Weights of a small transformer language model.
Size: width 192, MLP 768 tanh GELU, 8.39M parameters.
MLP neurons of a small language model. Each row is named by its layer, matrix (up: input weights) and neuron, and shows model dimensions 0-95. Each number is 200 + 40 x the weight over its row's rms, rounded and kept within 0 to 999.
Before each neuron's rows, "fires after" lists the tokens most often just before its 100 highest values on Wikipedia text that the model never trained on.

fires after: " ", " a", " the", "-"
L10.up168,210,170,217,208,229,245,133,158,227,282,201,176,209,219,174,156,220,189,206,164,225,182,194,181,181,368,193,239,162,250,284,181,226,211,224,103,182,214,198,229,219,160,189,169,222,168,199,231,204,239,207,192,189,174,125,189,248,193,197,222,223,199,209,259,247,242,115,183,248,141,132,145,256,169,191,240,169,171,243,240,101,183,209,196,194,238,199,204,265,131,211,131,216,165,184,217

fires after: " ", " the", " under", " of", " St", "-"
L5.up223,215,184,205,164,158,176,163,240,214,155,234,207,182,162,226,227,147,222,211,234,217,297,172,211,180,260,142,196,222,274,291,176,224,196,200,215,241,126,197,148,178,132,248,194,182,233,202,156,187,254,199,181,197,236,240,249,195,165,188,219,214,236,185,221,239,254,182,145,209,159,262,172,270,189,197,209,152,206,227,163,187,172,201,233,196,204,195,218,173,250,172,252,120,178,244,142

fires after: " ", " Votes", " Party", "\n"
L8.up627,187,247,167,154,185,228,221,179,211,258,186,171,207,188,160,181,270,203,238,232,133,259,243,188,151,200,180,235,337,203,211,243,177,223,231,212,256,223,253,223,178,155,191,222,273,283,230,240,188,179,209,159,241,172,198,85,240,160,155,194,226,217,199,170,258,117,199,199,212,154,201,196,125,254,193,189,203,120,263,269,239,242,158,222,89,226,208,221,230,175,175,197,246,146,131,238

fires after: " ", "–", " ("
L6.up465,138,180,202,211,208,196,164,231,204,158,160,299,262,159,245,228,173,173,190,194,183,179,167,239,203,212,185,227,228,212,186,175,220,190,137,235,208,268,201,185,181,137,174,180,233,154,259,217,164,240,274,226,248,203,174,263,228,222,170,89,197,212,247,139,327,160,242,199,187,151,241,161,206,119,233,161,125,202,131,203,172,212,273,186,223,181,223,144,152,218,136,295,184,190,223,195

fires after: " ", "2", "1", " (", " date"
L11.up251,220,204,202,192,161,216,194,213,281,200,183,254,202,247,224,212,167,289,212,287,245,247,195,198,160,196,221,183,155,244,169,240,202,230,133,202,166,212,212,215,231,206,269,182,154,217,188,245,181,195,218,261,227,200,159,215,245,160,190,191,203,280,161,206,137,150,186,218,223,187,180,172,231,215,255,183,193,169,193,184,164,153,221,153,222,268,240,197,124,240,217,125,222,256,218,201

fires after: " the", " The", "The"
L3.up20,264,219,173,198,211,178,188,199,199,181,152,257,132,177,259,97,174,195,206,220,252,197,229,178,265,178,205,207,238,307,229,204,140,201,239,205,160,195,212,172,250,173,179,153,194,141,264,259,191,123,111,160,226,257,231,235,198,211,114,215,177,138,264,205,158,167,202,197,215,265,220,151,229,184,234,168,236,144,242,185,126,209,209,236,274,161,252,280,201,214,163,196,130,104,170,212

fires after: ".", " .", " Sch"
L8.up358,152,220,205,174,175,175,231,235,185,175,158,112,164,241,185,204,179,236,207,283,169,177,247,168,289,173,276,180,198,176,174,261,295,177,221,259,274,95,236,223,203,216,232,201,208,165,156,229,215,202,225,136,180,207,228,161,213,204,262,180,129,190,246,136,130,205,213,189,202,222,160,256,208,224,78,218,259,165,195,204,130,199,208,149,166,165,205,198,260,223,249,228,221,193,193,249

fires after: "1", " American", "0", " the", "9", " a"
L6.up99,108,227,193,115,231,220,213,233,230,173,195,264,188,175,185,198,201,146,195,220,152,172,180,205,185,178,149,196,241,224,230,272,213,185,258,231,185,216,226,172,214,200,241,180,204,265,240,190,206,166,237,190,272,220,197,235,203,119,122,165,184,83,194,182,213,135,185,234,173,205,195,244,208,124,265,218,222,230,220,228,121,228,216,124,202,196,247,224,162,215,163,185,182,255,226,231

fires after: "-", " v", " D", " According", " f", "/"
L8.up383,245,255,148,220,121,206,259,204,157,191,163,187,171,219,159,244,176,174,151,222,168,205,293,203,174,196,146,158,204,245,201,235,198,183,193,208,127,137,242,198,205,219,202,272,148,191,162,180,263,184,151,215,230,250,247,208,210,170,198,191,207,175,122,149,199,186,206,165,141,189,185,185,195,225,189,217,192,177,201,166,148,180,191,201,152,226,229,166,233,170,241,210,254,180,243,166

fires after: " Good", "-", " P"
L2.up737,204,180,213,223,196,211,225,211,205,193,236,180,190,171,209,158,184,115,196,188,166,210,264,219,211,236,216,147,144,229,236,199,202,204,245,183,154,164,139,236,206,236,243,187,143,195,180,146,148,302,156,191,338,219,206,190,287,141,253,105,207,181,199,158,175,236,252,260,180,247,230,129,163,214,186,216,189,208,258,202,180,187,199,212,151,196,204,287,226,140,246,138,173,265,228,202

fires after: ",", " early", "."
L6.up617,179,208,220,194,198,176,219,181,160,119,227,140,198,164,203,173,230,229,196,160,184,243,188,193,230,161,192,150,255,101,265,220,192,204,198,258,227,123,248,170,204,180,194,140,157,152,193,241,202,200,228,260,245,232,213,223,174,119,198,231,287,204,185,217,139,255,238,187,191,209,243,151,218,159,103,238,231,166,200,218,205,255,254,194,175,179,190,166,165,255,162,211,229,182,194,223

fires after: " and", " ", " there"
L6.up39,151,228,190,177,210,171,214,298,205,211,155,191,213,237,223,145,170,232,172,182,277,241,247,160,112,208,287,186,153,204,166,265,258,224,248,277,172,242,145,198,173,231,132,203,234,176,204,256,182,222,168,251,214,212,152,233,174,216,117,145,256,200,231,255,220,210,180,101,215,123,194,207,187,205,211,210,188,238,207,105,209,143,195,208,163,202,171,219,221,212,199,162,222,155,235,142

fires after: " (", "–", " ", "1", "2"
L10.up585,196,194,150,252,255,193,228,264,216,261,224,187,181,212,189,260,177,195,169,161,233,195,221,187,234,204,161,214,201,252,117,299,169,136,219,203,165,208,219,216,212,209,209,139,182,237,134,236,183,173,225,222,187,180,202,242,191,226,179,161,196,149,175,176,151,190,142,214,162,153,188,120,216,212,153,194,260,223,180,197,191,135,197,145,208,205,149,168,202,263,201,266,134,152,118,132

fires after: "0", "9"
L10.up431,157,210,150,205,286,181,281,237,173,201,212,201,132,255,184,164,172,106,177,196,193,265,161,202,234,123,260,197,223,305,216,229,177,206,231,249,180,168,270,196,115,168,182,188,159,237,209,177,298,181,296,187,163,136,202,192,224,216,147,198,217,168,174,246,147,182,183,257,171,177,208,239,271,170,211,197,166,204,215,298,232,218,167,137,131,235,173,209,167,181,167,169,213,204,195,179

fires after: " was", " be", " made", " were"
L8.up442,197,217,193,222,212,182,151,210,240,212,206,253,160,119,198,175,194,132,180,281,238,227,281,172,203,209,210,143,174,220,269,179,235,166,278,160,190,212,221,166,171,113,175,199,109,136,231,186,214,158,191,209,214,202,197,184,186,212,216,331,265,195,246,209,209,179,181,186,261,165,203,201,191,208,167,216,188,234,213,197,224,231,225,176,183,221,247,150,224,166,256,207,202,208,203,208

fires after: "1", "0", "2"
L8.up10,173,203,201,188,264,176,130,142,184,263,179,205,229,173,236,180,246,163,231,123,216,140,240,197,207,286,160,139,213,193,143,228,215,182,238,173,216,191,235,250,95,148,262,290,161,165,161,177,169,154,165,197,260,189,143,199,170,215,256,256,283,172,182,199,212,249,336,184,185,226,212,184,159,249,191,192,120,216,220,191,211,234,189,237,178,161,215,163,198,184,301,166,184,175,193,284

fires after: " ", "2", " March", ".", " February"
L10.up289,156,240,162,217,287,256,119,190,197,172,228,211,158,202,157,161,155,154,191,241,242,220,188,137,258,193,173,252,232,277,217,144,264,189,239,151,163,197,174,218,160,231,253,107,181,187,207,162,186,244,236,233,131,147,204,213,121,269,189,210,186,174,223,231,240,210,197,214,181,169,280,230,186,190,146,179,223,201,241,262,203,216,287,208,223,157,201,137,153,219,159,243,178,175,158,240

fires after: "-", " f", "S", "M", " ("
L10.up36,223,269,153,202,206,221,147,187,176,192,190,114,186,218,208,189,224,161,159,242,154,251,208,167,183,232,167,141,124,288,133,270,223,228,201,162,219,183,170,157,202,204,218,185,204,222,238,149,248,190,258,240,149,244,313,107,269,234,183,288,244,171,232,230,215,237,194,203,205,240,136,203,200,193,143,258,288,107,160,263,187,246,154,190,160,175,259,198,193,168,205,214,249,224,186,193

fires after: "4", "7", "N", "3", "8"
L8.up130,160,211,149,165,208,164,139,200,253,200,252,137,152,238,210,218,216,254,171,204,206,146,224,201,184,229,225,242,213,190,173,206,204,236,144,162,220,191,128,235,204,174,186,190,243,176,124,260,212,181,185,184,203,209,193,96,229,290,200,217,199,147,124,253,146,209,261,194,247,253,184,237,206,234,166,131,223,138,223,214,134,198,189,204,216,129,168,186,200,223,175,217,174,184,210,231

fires after: "1", "2", "3", "5", "6"
L6.up563,186,205,172,77,204,159,234,178,177,247,240,202,271,278,223,181,205,222,269,212,197,152,248,255,179,220,222,228,175,151,260,165,230,255,195,247,213,160,232,241,190,174,217,194,199,176,207,137,263,308,179,267,166,179,235,170,200,233,93,197,180,220,191,175,128,214,175,273,184,249,185,170,186,199,171,211,303,185,229,174,205,189,152,180,147,189,194,197,200,196,107,187,198,196,217,202

fires after: ".", ",", "9"
L6.up176,151,271,120,180,243,204,207,250,246,147,228,199,91,106,184,251,243,153,232,225,224,242,101,163,225,150,250,151,250,175,152,190,189,198,203,234,193,205,211,192,257,194,232,181,160,133,155,225,180,112,220,202,215,222,270,173,185,133,206,216,190,121,244,163,178,202,214,281,218,223,159,175,122,265,184,203,201,193,142,208,177,162,124,156,229,150,165,202,265,246,257,211,167,260,200,272

fires after: " ", " such", "1", "3", "2", "\n"
L6.up172,217,155,220,249,275,187,163,206,204,274,135,193,194,153,189,174,223,192,244,177,109,206,171,226,164,216,130,270,199,205,135,132,250,178,265,244,248,125,197,215,165,128,278,153,218,193,275,196,184,182,167,174,206,187,259,237,193,161,190,191,116,202,220,130,269,234,219,157,175,208,289,199,220,226,103,207,163,210,138,168,246,159,244,198,221,181,212,186,165,201,184,282,188,176,239,164

fires after: ".", "0", "2", "3"
L3.up24,177,266,201,171,164,187,228,221,168,160,203,266,159,179,137,257,232,227,200,228,180,128,127,215,221,148,166,210,182,103,211,150,132,276,156,129,192,96,219,185,253,188,241,166,212,239,233,188,131,180,242,166,231,216,196,165,232,100,212,205,196,217,193,195,111,162,220,189,217,286,265,221,192,227,129,271,226,251,179,187,213,204,196,205,221,151,250,184,166,183,286,224,190,261,190,236

fires after: ".", " |"
L8.up151,181,185,190,188,244,214,233,267,149,199,219,170,139,184,167,149,224,165,202,155,236,157,162,205,139,207,234,160,219,168,243,221,180,190,175,257,133,116,240,155,235,195,199,180,198,200,188,194,142,208,209,218,211,246,183,177,160,248,235,242,206,250,206,249,151,195,212,209,138,189,206,173,206,206,145,204,230,171,202,154,170,95,189,202,282,167,152,253,213,263,218,122,215,221,194,272

fires after: " |", " "
L8.up349,221,238,175,271,227,170,109,133,231,185,185,107,175,178,189,141,174,210,151,190,153,317,152,199,240,228,187,185,241,201,231,230,118,166,208,155,218,170,241,202,194,187,315,251,207,283,235,240,219,216,234,204,245,187,200,226,228,151,216,169,177,226,214,190,191,125,224,225,184,179,165,195,170,185,241,284,177,185,251,225,121,182,162,149,190,186,204,122,227,187,216,193,187,191,220,190

fires after: " ", " to", "ue", " for"
L11.up229,149,255,167,139,167,242,108,153,266,190,240,180,166,156,208,183,246,242,180,193,141,156,240,240,182,200,133,235,207,221,251,221,182,199,164,184,119,218,220,171,193,233,196,192,179,220,228,256,192,273,215,209,135,255,161,166,260,250,233,200,241,197,254,160,179,202,134,123,242,251,151,205,193,169,163,154,225,204,206,228,176,253,148,278,206,182,173,246,256,165,221,185,264,178,147,145

fires after: " |", " one", " Be", ";"
L7.up194,229,199,139,202,200,177,228,204,135,158,231,264,263,199,211,199,196,229,237,234,217,165,204,179,189,171,200,187,200,184,300,211,229,191,241,201,205,254,206,147,165,248,186,203,217,167,239,229,111,180,164,228,161,218,276,178,162,156,174,265,218,129,190,191,159,194,152,227,181,295,162,212,213,174,222,204,179,211,165,240,239,166,207,226,187,139,172,242,174,175,289,200,210,185,240,206

fires after: " |", " as", " the"
L7.up13,159,296,197,169,241,251,215,152,179,173,239,168,225,149,161,243,210,270,194,215,174,168,193,230,244,140,213,232,257,179,243,208,156,154,237,222,178,177,270,188,248,276,134,278,257,190,255,190,145,231,230,248,196,216,183,257,210,189,177,206,172,174,258,203,167,191,166,262,183,145,185,267,167,156,211,199,152,192,286,195,201,234,175,161,212,245,200,176,218,176,229,242,165,173,211,208

fires after: " t", " T", "t", " Sh", " sh", " St"
L10.up626,276,165,171,227,220,156,172,175,198,197,208,253,80,231,89,234,150,212,237,233,256,170,210,212,169,188,176,217,208,281,197,190,142,216,174,207,186,204,247,248,161,250,126,230,169,248,220,238,115,243,176,198,217,155,215,185,221,177,177,270,273,182,204,80,184,169,286,241,235,191,145,227,153,229,152,212,200,165,212,194,206,236,211,145,192,204,174,181,219,192,196,224,199,172,158,169

fires after: " ", "1"
L7.up642,207,231,241,170,183,246,152,246,192,242,246,222,174,240,193,270,198,173,230,226,147,235,266,178,156,141,195,229,203,218,223,126,274,239,266,269,153,242,165,220,158,242,166,233,247,141,188,184,201,196,179,217,181,243,170,230,150,156,215,183,116,238,238,218,202,150,160,209,260,204,227,114,212,175,142,216,250,169,214,188,167,262,230,182,194,226,191,194,253,183,184,226,155,184,220,153

fires after: " ", " (", "–", "-", "0"
L10.up162,138,172,186,277,92,221,180,255,205,189,105,142,195,157,194,210,162,246,143,165,243,140,213,239,200,221,231,182,182,205,245,120,151,215,232,177,173,321,250,248,211,220,145,191,190,185,266,208,191,221,220,272,205,223,213,272,221,215,212,218,251,267,216,153,243,207,180,194,225,112,237,206,157,105,212,226,152,206,201,201,207,263,116,132,212,149,231,199,154,246,198,244,226,172,269,176

fires after: " ", " in", "0", "2", " career", " r"
L10.up723,230,203,180,170,185,239,203,262,208,220,211,178,184,234,158,144,254,146,193,169,205,175,183,214,174,128,219,180,137,247,184,205,164,224,264,152,216,177,221,181,189,257,125,202,231,141,182,224,223,201,176,192,184,247,195,264,236,220,277,123,165,152,202,244,241,190,286,208,212,166,187,173,163,208,124,228,268,218,205,192,268,204,179,232,211,231,163,203,202,197,234,181,267,198,198,237

fires after: " |", ".", " "
L3.up364,177,186,200,146,198,181,312,205,236,233,247,234,146,152,267,207,204,218,281,206,196,144,151,194,237,249,168,137,257,247,185,172,163,190,168,229,252,148,217,177,263,229,238,205,195,201,212,137,174,185,266,221,163,228,164,228,176,165,262,168,196,219,227,212,133,115,194,226,205,204,268,176,193,252,153,175,195,243,133,163,200,195,149,226,231,153,143,186,246,247,216,184,217,199,231,179

fires after: " to", " did", " can", " not", " would"
L6.up254,192,183,130,149,245,133,197,214,219,230,228,199,152,231,185,209,198,162,184,165,157,118,208,168,191,282,229,255,179,186,184,183,158,277,283,214,140,118,229,211,155,156,215,234,262,234,197,221,225,228,187,239,150,184,168,128,214,227,212,176,165,190,241,117,213,201,232,175,267,192,184,245,214,130,147,146,213,210,203,202,199,216,175,225,244,136,216,221,259,188,192,180,218,212,225,188

fires after: " ", " January", "In", " March"
L6.up256,179,191,226,156,165,248,161,260,175,191,228,179,192,277,217,118,239,159,182,210,231,250,236,142,191,204,177,187,193,245,220,152,200,217,196,255,123,205,185,151,187,246,270,256,216,305,184,208,122,234,183,209,207,177,262,217,177,174,87,249,92,228,199,234,268,195,151,219,150,154,217,135,187,223,149,174,220,190,198,171,163,247,249,218,218,195,196,174,210,209,228,215,172,205,118,230

fires after: " T", " Dr", " G", " t", " Hall"
L6.up504,261,245,158,244,300,129,216,193,162,133,238,258,200,264,228,272,208,219,240,153,183,218,255,225,218,181,90,207,216,233,160,248,168,202,173,192,187,162,231,231,213,247,233,201,228,124,170,247,189,260,221,127,177,251,170,175,149,167,162,297,291,176,170,214,196,204,236,192,207,247,147,173,172,190,156,189,98,171,182,197,209,172,169,224,163,233,196,258,229,204,222,217,235,231,241,159

fires after: " ", "2", " (", " a"
L10.up87,140,215,172,182,244,211,241,224,241,257,206,175,187,183,186,187,200,189,246,259,131,152,295,177,190,257,268,112,278,253,235,201,192,180,230,145,114,242,243,209,204,284,167,127,197,210,187,235,204,179,152,228,217,167,171,284,245,233,269,193,151,227,209,183,185,175,222,190,166,231,175,175,251,136,168,168,234,134,149,200,211,184,161,206,176,191,228,243,174,147,168,210,228,154,132,217

fires after: " |", "|---|---|---|---|---|---|", "|---|---|---|---|---|", "("
L8.up217,213,208,163,221,163,140,223,188,183,206,221,236,257,138,164,146,282,208,136,187,203,230,236,218,221,233,262,170,233,208,244,226,196,152,162,248,203,199,281,190,172,220,181,180,240,237,220,135,185,192,253,203,248,188,234,207,269,166,201,167,216,245,137,252,144,196,180,201,238,184,142,218,158,216,195,134,203,89,248,270,141,174,134,220,252,208,164,161,178,185,190,140,230,160,254,182

fires after: "9", "8", " G", " name"
L10.up449,109,214,176,202,226,181,147,221,203,159,269,234,191,209,204,182,173,189,164,196,255,188,194,145,147,176,246,141,203,188,146,182,214,176,188,189,211,211,246,220,101,275,219,196,228,155,175,128,251,152,162,230,263,219,146,216,285,192,177,231,240,141,209,231,192,251,307,181,201,112,272,225,198,194,188,233,245,234,202,256,230,191,168,152,184,268,192,244,188,176,227,98,202,198,263,212

fires after: " to", " has", " had", " have", " not", " she"
L8.up357,138,175,223,162,104,162,160,126,178,241,175,238,141,224,155,186,188,120,216,149,208,176,191,245,258,199,187,210,196,128,179,256,258,276,183,240,163,117,223,226,200,197,237,208,198,210,246,182,191,248,221,206,139,196,159,214,153,233,276,147,254,224,216,172,169,182,202,256,249,189,198,175,167,233,174,156,221,234,241,182,135,206,187,223,273,205,226,137,158,192,231,196,240,225,197,198

fires after: " the", " The", " of"
L3.up567,188,167,176,242,166,170,164,218,98,144,216,146,210,177,225,143,200,218,202,229,282,240,190,255,217,223,198,159,229,150,219,189,187,255,241,262,225,130,171,155,210,199,209,201,187,175,234,162,200,197,196,192,213,189,159,270,229,183,190,166,204,185,194,273,170,139,218,196,216,179,228,219,172,119,187,190,262,155,171,224,193,227,192,261,230,151,256,148,210,205,150,185,148,158,260,179

fires after: " ", "2", "1", "8", "5", " S"
L11.up51,167,180,205,239,279,198,195,253,236,215,213,226,249,198,177,164,270,221,222,211,180,86,213,187,183,250,214,264,169,186,243,157,203,224,268,212,224,249,296,178,169,248,261,236,213,231,150,242,137,168,242,229,162,129,213,142,193,168,211,255,226,231,191,289,205,188,221,159,166,186,209,150,109,200,231,176,183,233,232,179,195,136,181,230,253,162,201,165,254,178,201,171,178,143,162,240

fires after: ",", "."
L6.up168,193,193,111,202,222,204,206,115,257,159,187,176,104,183,133,192,158,223,182,194,214,187,184,210,190,124,194,192,179,164,145,155,198,161,230,155,204,223,240,202,269,177,213,226,161,156,177,236,184,148,211,160,237,187,285,221,199,214,222,185,154,225,215,228,188,175,238,164,266,210,235,238,213,211,203,228,225,261,177,204,261,205,199,201,179,146,151,200,265,143,187,221,246,204,192,184

fires after: " one", " An", " a", " Be", " A", "A"
L7.up220,244,253,117,225,207,235,172,266,167,236,168,236,211,291,242,199,135,198,252,232,231,116,231,175,258,218,271,143,236,231,240,218,268,141,189,243,246,147,232,129,196,209,211,154,124,194,224,212,184,163,207,299,167,298,217,188,243,169,210,218,168,138,209,175,209,221,198,261,231,262,158,225,149,172,163,240,106,215,225,274,181,143,147,181,184,206,189,131,178,175,173,223,143,152,210,194

fires after: " the", " S", " an", " M", " A"
L7.up650,203,172,237,206,237,257,178,229,149,226,275,255,187,109,210,244,162,163,247,144,131,175,160,259,258,205,169,193,260,276,245,164,256,184,223,211,188,180,181,163,244,177,284,179,141,174,214,212,235,228,214,224,245,176,130,196,180,222,200,182,200,230,191,193,196,231,189,239,237,209,249,194,225,241,181,250,212,133,243,222,200,117,188,240,243,198,255,255,143,205,116,152,147,134,159,186

fires after: " ", "1", " ("
L11.up715,132,223,177,144,186,142,251,170,170,319,195,189,190,170,218,212,187,223,176,172,147,230,190,207,244,116,149,184,181,321,239,218,162,190,240,204,174,189,191,151,189,187,134,204,162,202,213,204,244,181,195,250,235,191,221,268,220,202,150,186,196,146,195,229,183,230,185,254,116,220,261,160,148,201,194,166,239,250,169,190,190,201,204,200,194,197,251,247,187,234,228,225,160,134,232,166

fires after: " |", ":", " en", " as", " /", " by"
L8.up500,201,173,152,160,101,241,179,105,214,164,246,177,168,153,106,194,241,282,190,220,237,113,211,201,171,155,206,213,229,177,240,200,134,147,211,236,196,202,162,172,172,236,180,229,175,245,219,194,205,242,140,166,195,307,226,234,156,208,192,194,188,224,258,181,186,183,206,170,249,170,210,87,213,202,140,169,204,180,227,171,190,197,239,160,200,138,155,182,196,230,227,250,300,199,195,206

fires after: " L", " l", "D", "l", " r", " inter"
L8.up98,201,134,155,175,275,119,209,192,196,252,246,136,137,180,206,222,154,183,261,172,135,196,244,220,276,229,182,110,298,201,206,179,209,168,251,206,203,220,110,212,179,203,158,184,189,208,194,179,186,214,224,221,132,193,236,210,203,186,204,136,280,169,174,183,259,177,178,182,221,124,209,179,226,138,201,283,163,116,195,219,204,253,123,288,266,199,206,226,184,215,244,220,177,153,184,178

fires after: " ", " (", "Ar"
L11.up415,128,215,190,219,128,216,266,214,259,282,239,192,211,229,188,152,188,208,194,143,208,226,133,165,278,193,179,188,176,252,186,175,170,155,190,170,226,231,237,182,185,226,209,217,260,154,163,254,289,205,212,233,207,240,100,204,258,153,160,113,207,213,158,177,161,172,218,200,242,161,174,175,203,228,147,241,177,139,168,235,144,154,162,163,187,231,299,159,209,211,133,156,239,240,124,171

fires after: "S", "M", " S", "C", "W", " Party"
L11.up199,258,188,167,166,271,234,120,250,242,209,159,234,186,272,182,126,268,117,200,170,114,225,232,211,196,200,212,180,226,172,180,248,153,266,248,160,187,217,199,236,163,191,154,210,260,194,235,171,198,217,267,129,156,176,215,192,214,186,181,165,231,144,182,259,197,176,203,230,225,163,228,145,238,171,151,181,183,108,220,256,170,211,179,230,204,221,233,148,176,206,187,172,184,200,203,211

fires after: " the", " a", " an", " "
L10.up167,175,249,208,274,200,253,197,179,166,216,226,226,222,180,227,200,237,275,183,140,227,229,146,248,204,175,138,266,150,249,259,193,192,180,153,175,209,203,182,294,191,156,165,197,200,220,202,213,157,223,242,242,182,193,106,264,153,159,144,128,283,229,206,242,192,273,214,146,179,151,239,119,231,156,178,179,208,155,257,204,212,132,188,199,162,248,195,219,191,113,214,139,193,163,218,202

fires after: "-", "|", " the", " •", " Total"
L5.up324,200,210,273,281,172,249,175,215,150,208,178,215,152,262,212,218,177,221,194,263,107,247,185,170,112,250,134,167,134,195,181,229,243,143,247,191,161,188,115,205,174,218,227,222,157,221,185,144,167,249,173,234,198,300,196,220,220,205,235,198,150,165,262,185,263,132,221,190,183,178,145,183,210,189,173,212,211,271,216,174,147,233,240,235,172,238,208,217,179,218,175,212,225,229,204,191

fires after: "1", " one", "2", "b", " sevent"
L8.up387,232,237,195,189,204,177,112,195,218,221,207,224,182,174,229,221,146,166,171,248,202,207,178,146,256,226,166,163,192,155,246,165,193,234,293,185,238,163,294,234,226,168,215,252,222,235,173,210,229,226,142,203,139,193,224,187,215,223,189,119,223,212,73,243,159,213,165,215,137,229,187,56,132,217,174,141,210,227,223,194,190,233,223,205,220,125,232,184,257,223,220,181,194,231,203,169

fires after: " ", " ("
L10.up232,230,171,158,185,211,165,220,221,172,234,228,152,192,208,148,221,150,175,168,155,198,242,179,163,158,261,238,232,164,176,284,234,104,194,208,243,137,208,192,214,189,284,206,169,142,177,148,240,196,159,240,201,206,226,217,161,234,264,160,132,183,160,171,174,163,236,164,256,197,218,261,195,186,212,208,157,267,201,183,223,240,237,226,173,243,188,256,211,263,244,203,174,217,190,171,214

fires after: "1", "0", "2", "4", "8"
L6.up752,213,212,126,260,138,108,140,298,222,242,201,241,171,89,198,184,227,228,217,187,224,187,248,190,185,202,215,245,237,195,183,245,303,290,285,215,200,227,247,237,135,198,223,207,244,179,207,235,150,249,181,230,201,252,245,185,196,253,182,193,148,172,132,225,237,140,177,194,189,264,120,199,160,152,160,180,195,192,188,158,167,212,213,242,163,163,220,225,181,177,200,183,149,166,231,179

fires after: " ", "2", " the", "-"
L10.up632,210,206,188,175,159,250,149,212,196,238,205,196,222,201,188,163,240,87,190,145,195,198,222,220,224,200,239,218,224,256,240,182,148,142,272,218,209,199,265,206,161,205,180,213,259,200,174,212,207,201,168,241,198,185,145,235,261,145,172,137,214,207,208,148,204,286,179,159,199,211,246,132,227,260,210,124,221,164,196,255,173,260,198,234,275,220,262,258,174,146,152,153,214,188,211,198

fires after: " (", " /", "0", "9", "8", "1"
L11.up316,219,182,164,185,147,139,165,222,261,206,287,210,156,197,131,129,198,207,200,164,170,227,229,212,184,183,155,148,275,216,171,267,172,216,196,173,237,196,239,224,162,148,197,153,251,238,131,144,244,245,232,169,191,231,254,233,217,268,185,153,243,220,223,182,147,226,190,262,189,142,215,249,244,216,233,217,227,201,219,147,167,184,163,179,106,243,182,196,247,225,294,195,242,205,148,193

fires after: " ", " (", " to", " into", " on", " in"
L11.up140,197,214,141,190,168,183,166,221,218,164,186,200,201,172,237,188,228,187,187,161,223,179,219,252,181,201,173,278,153,160,141,157,220,207,160,219,168,234,266,195,248,285,116,217,256,167,296,146,162,278,171,233,151,242,230,247,188,124,231,161,216,241,225,247,203,270,141,163,226,233,201,159,165,150,157,208,197,237,177,191,188,204,178,157,180,218,188,190,249,176,197,195,225,161,228,168

fires after: " Al", " O", " anti", " al", " Ca", " COVID"
L8.up402,198,198,220,227,245,170,247,239,236,176,264,144,219,177,210,254,85,277,186,197,140,164,100,234,200,244,144,209,255,210,190,169,232,199,146,199,169,196,177,197,163,187,222,244,119,215,250,245,218,222,134,224,161,157,209,186,153,201,164,138,195,203,194,270,206,247,95,198,123,246,239,187,237,232,197,117,234,171,207,240,187,182,245,271,240,159,243,173,188,247,252,215,197,176,190,198